Weights of a small GPT-style language model, trained from scratch on English Wikipedia.
Architecture: LayerNorm before each block, biases, untied embeddings, attention and MLP in parallel.
Training: a variant of Muon for these matrices, 688M tokens, 14165 steps.
MLP neurons of a small language model. Each row is named by its layer, matrix (up: input weights) and neuron, and shows model dimensions 0-95. Each number is 50 + 12 x the weight over its row's rms, rounded and kept within 0 to 99.
A block is one neuron, or neurons of one layer that tend to fire together. Before each block is what it responds to, as a language model described it from the Wikipedia text at the highest values.

Description: Delimiters and words right before a number: table cell pipes in stat or climate tables, list colons (Losses: 3), month names before days (May 1).
L11.up79:62 69 43 47 57 47 68 50 60 53 37 56 52 51 38 35 52 37 48 57 54 62 72 51 46 35 55 58 48 41 58 67 63 66 69 49 41 51 60 69 49 53 57 61 39 43 49 46 53 64 17 41 45 63 68 56 70 69 41 51 39 53 68 54 48 43 54 45 56 62 69 58 66 54 72 39 39 34 41 36 39 53 45 53 22 50 72 52 67 50 57 56 59 48 43 52
L11.up94:54 43 30 59 55 46 34 53 49 55 44 49 57 41 62 75 64 47 50 64 74 42 70 66 38 37 60 44 79 50 46 50 66 49 37 43 50 65 68 72 16 63 73 59 51 71 57 50 64 42 28 67 44 36 48 26 68 44 48 40 44 40 70 50 37 48 58 51 42 83 44 65 50 51 62 47 39 54 40 41 35 52 49 60 59 42 83 57 40 30 60 40 47 45 42 68
L11.up141:35 58 52 57 46 45 46 53 53 47 38 42 43 51 47 68 62 47 36 47 77 55 62 53 49 37 56 62 61 31 27 55 44 45 49 53 59 54 60 35 34 72 53 58 46 59 28 61 45 49 37 53 50 45 67 45 71 48 47 09 45 23 60 62 44 55 54 64 57 58 71 52 59 60 43 46 42 41 41 21 41 68 68 52 54 66 76 49 57 30 51 63 51 59 44 76
L11.up163:59 57 52 62 59 54 75 49 32 73 52 35 55 09 61 46 56 59 62 46 52 46 38 61 47 40 43 62 60 33 39 46 27 42 35 46 52 64 67 40 52 62 35 61 48 69 54 43 30 48 33 45 47 70 53 67 55 36 70 65 31 50 66 36 35 65 43 50 56 46 69 30 52 59 52 39 57 64 50 50 66 57 31 51 41 56 47 59 46 44 52 42 61 48 40 49
L11.up222:45 43 40 52 27 34 44 58 66 44 61 40 59 56 47 86 70 38 56 70 77 53 61 55 61 40 40 56 34 48 33 70 57 43 43 55 78 54 70 54 41 69 60 66 41 45 55 56 60 60 41 51 58 59 64 34 64 46 30 36 50 19 34 64 44 68 67 60 44 24 58 48 58 46 52 70 38 61 73 33 44 48 47 55 54 43 26 34 56 56 52 32 39 33 55 15
L11.up304:57 52 63 44 61 53 46 28 60 42 64 52 44 60 49 32 52 41 55 78 36 66 63 52 61 50 34 37 71 16 55 46 52 48 51 65 66 39 79 62 48 36 37 50 52 51 62 66 63 34 43 65 57 44 35 43 64 51 45 53 26 63 39 46 56 41 47 35 40 51 55 40 36 63 36 55 73 30 60 56 45 37 62 44 49 39 75 42 59 55 34 50 61 42 38 71
L11.up372:46 65 52 60 49 43 45 41 54 54 41 64 49 47 52 44 41 37 51 54 55 54 46 72 45 50 45 51 62 40 51 47 46 46 60 48 37 58 66 38 53 75 51 58 41 41 44 55 76 58 45 85 40 37 63 71 65 31 58 54 55 42 44 35 26 70 36 70 44 52 50 57 64 62 31 75 27 51 53 26 44 54 62 39 69 64 33 44 75 47 48 50 43 64 40 57
L11.up447:59 45 59 85 43 44 66 63 58 40 49 29 55 22 50 38 48 53 56 55 54 26 36 56 56 75 49 61 47 71 55 59 48 44 21 53 46 55 44 38 45 55 60 58 25 72 46 70 33 66 57 31 43 50 58 61 47 52 59 45 54 45 46 37 37 30 43 57 49 38 33 57 50 79 68 62 39 50 60 32 34 36 53 53 80 54 49 58 69 38 30 60 39 27 68 61
L11.up467:55 28 34 40 49 48 75 54 46 53 27 66 41 41 46 50 52 53 45 38 25 39 56 64 51 63 43 28 71 48 18 37 61 65 38 64 53 42 50 47 54 40 38 62 48 74 38 55 62 52 40 43 51 61 46 45 43 42 43 38 40 41 56 51 50 32 89 27 53 52 51 48 48 30 56 44 48 40 56 55 77 37 44 46 47 62 56 45 53 32 42 47 46 40 38 44
L11.up558:48 41 40 64 53 53 42 48 45 54 55 54 57 43 45 51 58 37 30 62 43 19 47 71 32 43 63 36 58 38 44 49 42 46 33 42 32 80 28 25 34 49 58 39 62 59 61 54 66 40 49 68 43 49 53 81 66 37 47 44 37 35 44 44 41 36 61 48 46 55 54 51 40 50 69 36 35 52 50 54 52 51 57 49 42 75 45 67 59 51 38 75 60 39 39 65
L11.up578:64 48 56 39 62 45 68 59 38 62 44 38 39 23 48 57 36 49 50 62 51 44 58 46 57 42 79 17 45 37 44 64 56 60 49 43 50 55 71 54 56 21 43 61 57 51 56 47 43 63 44 59 77 39 41 49 72 55 54 51 54 48 57 43 55 45 67 12 59 23 50 52 55 45 59 40 50 82 59 36 22 47 66 50 74 41 58 42 40 60 34 49 48 57 48 47
L11.up859:47 60 44 70 47 45 58 47 35 54 55 39 64 55 45 26 50 52 38 33 46 63 53 44 60 40 45 50 61 43 48 31 51 41 48 63 62 51 62 39 51 49 71 68 31 48 47 53 54 41 58 67 67 57 36 56 61 72 53 64 53 44 47 69 62 67 62 53 37 49 57 47 52 53 35 42 51 51 64 44 62 45 72 37 35 67 60 55 39 52 57 27 40 67 41 56
L11.up962:48 62 53 68 60 61 46 49 80 53 54 35 37 41 46 45 57 56 42 48 64 53 53 60 44 57 47 29 44 56 61 54 68 54 73 42 37 49 41 36 33 55 60 46 59 51 52 54 55 36 44 72 59 54 55 58 60 59 55 58 51 67 59 77 49 40 51 51 46 31 52 63 47 61 43 77 50 46 59 34 45 55 71 45 25 34 53 56 61 56 64 59 51 42 49 50
L11.up1230:47 56 57 49 59 59 56 51 58 21 55 55 32 46 59 55 56 54 41 61 65 56 44 58 41 56 24 74 60 60 30 45 56 56 54 52 43 65 55 29 39 54 51 54 63 69 33 59 57 62 55 49 61 28 55 42 64 41 54 49 45 65 51 63 65 56 61 54 58 45 61 50 37 25 17 57 39 48 67 52 59 26 64 51 47 48 65 57 50 63 67 38 61 52 73 39
L11.up1256:46 14 60 54 37 54 50 52 40 29 66 35 51 37 52 49 55 37 37 51 47 30 49 51 68 46 54 56 44 54 39 50 38 48 59 48 45 44 59 37 65 59 76 62 59 58 42 42 33 49 28 55 42 44 73 57 48 43 62 34 31 40 46 52 25 46 77 48 47 37 53 57 54 62 23 41 50 39 41 39 67 69 43 56 63 49 41 53 44 47 38 44 67 29 48 52
L11.up1261:41 53 31 64 20 38 30 50 52 42 54 64 44 34 53 51 51 61 45 52 53 69 55 51 58 58 57 40 56 74 55 69 48 54 57 44 68 50 52 48 38 55 80 64 47 57 43 40 51 50 65 62 46 43 56 52 57 58 34 50 19 38 45 70 27 38 45 59 67 44 40 57 57 45 24 67 35 67 57 52 51 55 53 33 49 55 56 50 51 52 45 53 52 50 44 50

Description: Final piece of a present-tense main verb right after its subject, often -s endings, as in locks, forms, kidnaps, surrounds.
L6.up697:46 64 37 50 38 46 42 59 40 23 64 41 46 70 53 22 55 71 32 52 51 49 57 55 41 66 51 55 50 70 60 36 49 53 42 59 83 53 71 62 59 58 50 19 41 53 33 38 39 28 61 47 76 52 41 56 37 51 56 31 41 57 59 39 42 37 41 44 65 44 63 44 40 46 39 45 56 57 52 54 62 56 52 48 65 44 56 65 60 61 44 55 53 53 41 53
L6.up907:61 44 47 37 42 67 53 48 40 43 51 59 33 66 57 39 58 62 31 47 37 30 65 53 53 57 60 73 43 48 59 47 53 57 46 63 47 51 49 47 44 57 31 37 46 59 54 49 39 33 49 48 53 71 79 67 68 39 59 45 57 41 60 50 60 36 49 60 47 83 46 40 60 71 55 48 68 57 47 54 51 45 36 59 38 42 48 54 36 36 52 38 65 50 54 21
L6.up1029:44 74 43 52 44 54 67 58 27 56 71 42 43 51 45 38 51 61 28 48 50 34 61 33 48 76 69 35 41 56 73 64 42 51 51 61 39 41 65 59 47 42 50 41 47 59 30 40 35 35 31 60 53 64 69 65 53 53 48 43 50 27 66 49 27 35 31 67 57 59 56 51 43 29 61 42 52 65 39 43 61 43 63 44 65 55 43 52 44 43 63 48 45 52 55 47
L6.up1261:40 65 27 48 32 33 48 45 46 49 58 63 57 64 41 37 61 62 51 48 42 44 60 37 34 39 55 44 55 53 56 37 37 34 36 80 50 53 51 51 50 75 61 39 42 42 56 33 48 12 55 51 58 55 56 60 60 52 27 50 37 48 64 58 27 38 44 69 60 41 70 44 25 53 41 78 43 67 46 46 45 54 70 45 40 36 59 33 54 44 43 56 49 60 62 43

Description: Final piece of a transitive verb or preposition just before its object noun phrase, e.g. raised the, secured 1 million, giving them, and song titles like Make Mine, Teach Me.
L11.up15:64 40 51 51 40 44 30 52 38 54 86 51 47 53 59 48 60 53 57 61 37 46 35 52 50 29 57 43 56 52 52 71 26 53 46 60 53 35 49 54 65 73 35 61 54 40 41 58 64 77 46 61 56 52 50 51 45 43 73 53 40 44 62 58 81 57 45 55 59 31 31 58 32 49 38 55 33 46 44 23 54 68 46 68 57 52 65 61 33 64 38 51 67 63 62 61
L11.up123:64 65 43 70 59 44 41 47 36 38 49 56 47 52 31 49 63 55 39 60 50 52 46 50 42 50 69 26 33 35 88 61 27 54 21 63 48 41 37 69 43 45 41 49 48 51 53 41 69 59 24 42 52 56 48 60 46 39 31 33 52 46 70 73 66 62 60 48 36 37 49 53 61 55 51 57 60 13 60 61 54 55 56 66 53 50 41 71 51 52 35 54 50 60 64 41
L11.up173:52 56 52 56 41 52 38 34 42 62 71 39 55 72 61 32 66 47 20 36 69 37 66 42 38 34 52 56 55 60 56 46 47 58 54 31 58 51 64 60 31 43 49 49 74 67 47 46 74 52 54 69 36 62 18 48 29 43 54 62 44 65 77 52 28 39 45 50 49 50 64 36 59 57 62 61 50 47 67 47 67 60 62 65 65 47 33 53 47 38 56 58 52 55 41 53
L11.up271:39 57 24 40 38 51 54 37 56 52 54 48 40 66 63 35 52 37 65 48 58 40 27 48 48 48 59 54 43 75 43 59 36 50 22 60 64 45 48 42 59 40 51 49 60 53 43 48 40 70 50 51 45 37 48 39 66 60 73 67 13 54 40 45 50 61 58 39 54 19 49 47 52 55 55 55 66 53 63 40 54 47 60 52 47 65 23 56 29 74 46 61 53 48 46 58
L11.up292:51 53 53 40 45 47 36 53 63 44 53 58 33 38 55 28 50 51 53 33 66 38 46 61 60 48 52 55 73 58 55 80 53 34 62 52 55 36 63 45 49 40 35 46 47 49 59 54 52 53 68 39 43 51 65 35 73 45 67 60 27 42 59 69 64 46 34 64 70 55 57 52 54 43 27 63 73 50 51 57 62 84 69 43 64 31 39 64 54 62 51 52 36 23 25 45
L11.up401:55 53 82 47 48 59 45 49 40 63 52 53 65 60 42 58 40 40 44 54 70 71 44 57 14 49 63 59 36 55 48 39 45 51 85 37 37 53 57 64 62 55 45 49 65 56 51 49 64 72 39 45 54 90 49 48 42 50 50 46 41 57 61 58 50 45 61 50 59 51 56 53 43 58 55 57 36 44 55 46 56 45 62 50 60 57 30 35 57 54 46 43 55 38 64 66
L11.up439:55 75 18 53 58 33 29 48 53 43 76 17 59 42 48 74 26 49 29 44 37 52 36 47 33 59 39 47 51 41 35 54 59 66 39 59 71 52 57 35 46 57 65 50 55 56 54 34 63 50 60 55 54 64 49 72 57 63 67 59 60 60 31 46 54 66 41 35 53 38 66 41 53 40 51 57 57 38 50 41 56 39 49 50 33 63 45 39 66 59 53 62 59 36 47 57
L11.up462:72 60 48 83 33 36 71 60 50 48 61 50 47 42 56 52 25 54 51 43 57 31 63 38 34 51 36 49 57 56 11 58 48 46 31 31 59 44 52 49 54 52 50 35 41 88 57 27 59 48 46 43 58 62 39 60 26 46 38 55 49 42 50 50 35 31 43 41 61 53 61 38 50 62 48 70 44 61 57 53 75 58 46 49 56 65 52 44 52 39 72 51 42 61 65 35
L11.up486:38 62 51 43 53 34 65 41 40 41 48 53 39 59 52 42 36 39 48 51 38 49 43 50 37 64 88 48 35 39 41 63 61 55 61 38 50 46 58 46 50 36 59 38 76 60 51 21 47 54 59 54 58 57 49 21 55 50 49 76 58 74 45 58 55 55 46 35 47 64 65 56 44 48 16 56 64 41 58 52 68 56 35 42 33 47 36 60 37 36 47 36 47 48 59 43
L11.up511:41 65 52 61 62 49 52 55 38 47 55 49 38 57 48 67 56 32 20 47 60 45 40 48 59 37 54 40 73 57 36 68 42 47 54 51 47 70 69 53 43 32 55 20 52 62 31 39 87 41 59 58 59 53 63 16 55 40 63 52 55 44 50 64 39 59 50 52 62 55 35 47 58 57 37 66 69 39 55 48 62 61 31 70 55 38 38 37 59 71 52 63 42 52 47 52
L11.up515:48 45 65 35 70 29 49 25 33 62 59 50 59 59 48 54 56 40 47 42 34 52 32 64 51 46 47 60 54 57 52 79 64 63 52 58 60 41 69 51 52 36 47 43 35 55 50 41 71 57 54 61 55 49 45 27 42 50 60 32 70 35 64 33 62 50 49 23 68 40 54 46 60 32 61 50 40 45 55 62 60 41 60 63 58 58 36 53 47 63 37 42 40 38 54 47
L11.up553:50 48 61 19 68 62 54 51 52 55 66 43 75 65 62 38 46 67 32 66 40 32 62 57 44 56 64 34 65 61 37 29 44 44 41 50 42 40 66 66 44 75 53 35 72 51 63 56 43 51 51 57 60 43 56 23 41 38 60 36 56 30 56 37 62 54 61 49 56 48 55 49 42 42 49 42 74 61 20 25 68 39 56 35 59 46 60 53 56 63 55 60 60 44 51 54
L11.up924:52 66 31 50 67 47 46 33 43 65 64 53 55 58 63 45 57 58 46 47 52 43 47 52 65 31 39 77 71 33 67 51 28 52 52 49 54 76 65 49 59 55 38 42 69 79 69 40 44 39 50 48 54 26 65 42 50 37 37 49 59 59 59 62 73 71 37 45 33 58 53 68 58 55 37 39 48 35 61 35 71 65 41 55 44 49 51 64 53 60 23 45 70 46 61 76
L11.up1045:56 45 45 44 34 52 28 47 43 39 62 57 45 63 46 46 23 44 57 51 61 43 49 45 61 60 60 72 55 51 31 50 40 55 72 40 32 63 56 35 49 49 56 62 28 77 47 48 68 74 47 29 51 45 66 30 41 45 50 56 37 54 34 70 53 44 55 46 55 52 61 58 74 41 84 31 51 40 50 47 41 41 52 70 51 44 47 53 42 72 48 92 33 37 40 52
L11.up1109:52 51 60 55 46 32 56 44 21 50 77 48 60 65 38 47 66 47 39 50 67 42 63 82 73 27 52 53 55 58 47 61 39 62 55 57 59 57 35 46 54 40 40 24 61 33 62 55 44 64 66 74 46 60 56 52 70 49 62 48 54 47 46 46 43 42 36 47 27 62 34 50 34 52 62 47 62 39 46 51 58 48 48 54 39 50 50 67 33 48 32 55 56 54 64 60
L11.up1112:47 36 51 51 39 54 40 48 48 48 80 72 56 70 56 74 68 50 31 39 50 40 50 63 67 49 46 38 66 49 38 60 49 65 53 73 54 55 57 43 50 28 53 54 69 44 56 36 65 53 51 82 31 39 29 34 55 55 78 48 52 69 65 55 37 38 44 43 59 56 31 61 59 44 60 53 50 38 47 55 68 67 56 56 60 47 37 52 53 40 44 52 50 50 51 56

Description: Mainly single-digit numbers in pipe-delimited sports and statistics table cells, such as 2 in win/loss and goal columns, and sometimes word-piece endings nearby (Kilmarnock, Partick).
L3.up887:71 47 56 54 36 46 44 67 44 43 30 60 28 30 52 46 40 46 56 57 37 22 60 46 46 41 68 64 48 61 33 43 39 58 51 60 32 51 70 62 61 46 30 50 56 43 31 23 60 44 74 52 42 50 49 57 61 59 50 29 48 49 32 53 21 43 46 60 49 32 53 56 39 60 49 57 37 68 62 56 58 72 73 64 51 38 59 55 52 45 66 55 55 37 48 43

Description: Pipe cells and separators that open rows in Wikipedia tables and infoboxes, like climate-data or stats rows, plus mid-word pieces in technical words (mac-ro-phages).
L6.up94:44 53 59 56 54 49 59 41 27 41 65 61 39 56 57 40 62 67 57 62 51 57 58 53 48 61 33 63 70 39 51 64 65 57 29 44 42 64 58 51 55 54 49 55 52 58 52 43 56 54 54 27 30 45 64 48 49 48 43 46 46 43 38 43 38 40 53 45 39 47 32 62 59 60 45 34 51 47 73 24 47 46 43 75 65 73 47 69 72 40 68 58 39 35 58 42
L6.up554:66 62 54 77 66 36 54 62 50 46 28 53 43 43 54 42 66 58 50 53 50 65 58 44 28 43 56 58 55 46 51 56 65 49 49 76 53 45 55 31 46 37 62 64 63 42 57 54 71 53 44 42 53 56 60 45 82 48 82 38 54 41 31 60 26 46 50 58 46 51 48 54 31 53 45 42 55 50 55 45 62 60 59 30 51 50 34 32 46 55 56 28 61 52 49 45
L6.up781:47 52 53 46 35 38 57 42 57 57 37 65 35 49 40 58 48 41 55 68 66 29 57 50 24 51 50 46 73 54 37 52 54 47 38 48 54 47 49 53 49 53 58 75 42 57 67 65 58 55 47 59 70 45 53 55 58 44 31 40 57 37 48 55 46 51 60 52 39 52 46 53 52 68 29 39 40 41 36 49 71 71 44 37 63 83 48 31 34 41 50 78 37 53 51 59
L6.up1113:66 49 47 47 36 44 33 79 58 40 68 42 50 47 49 29 56 53 29 55 64 53 64 27 54 32 38 39 62 59 58 64 80 65 36 48 44 48 48 70 42 39 54 51 59 48 59 64 59 36 41 48 50 35 54 53 75 68 56 42 39 49 64 40 64 58 40 37 48 63 49 54 49 70 42 73 84 47 71 47 55 64 42 53 47 58 39 51 46 56 58 38 38 48 49 59

Description: Final pieces of a sentence's main verb, usually an inflectional ending (-ed, -es, -ate), just before its object or complement, as in comprised, contained, divides.
L3.up586:51 48 43 67 39 45 41 58 43 19 64 48 27 70 53 32 57 65 35 72 44 34 51 60 38 39 40 47 39 54 51 46 39 47 53 83 51 47 58 79 52 68 41 31 51 66 45 57 48 18 49 54 63 62 55 58 49 50 39 36 56 63 68 45 35 13 53 44 51 57 72 56 48 49 57 43 32 49 51 53 70 51 57 57 62 50 52 45 32 51 45 49 48 45 66 46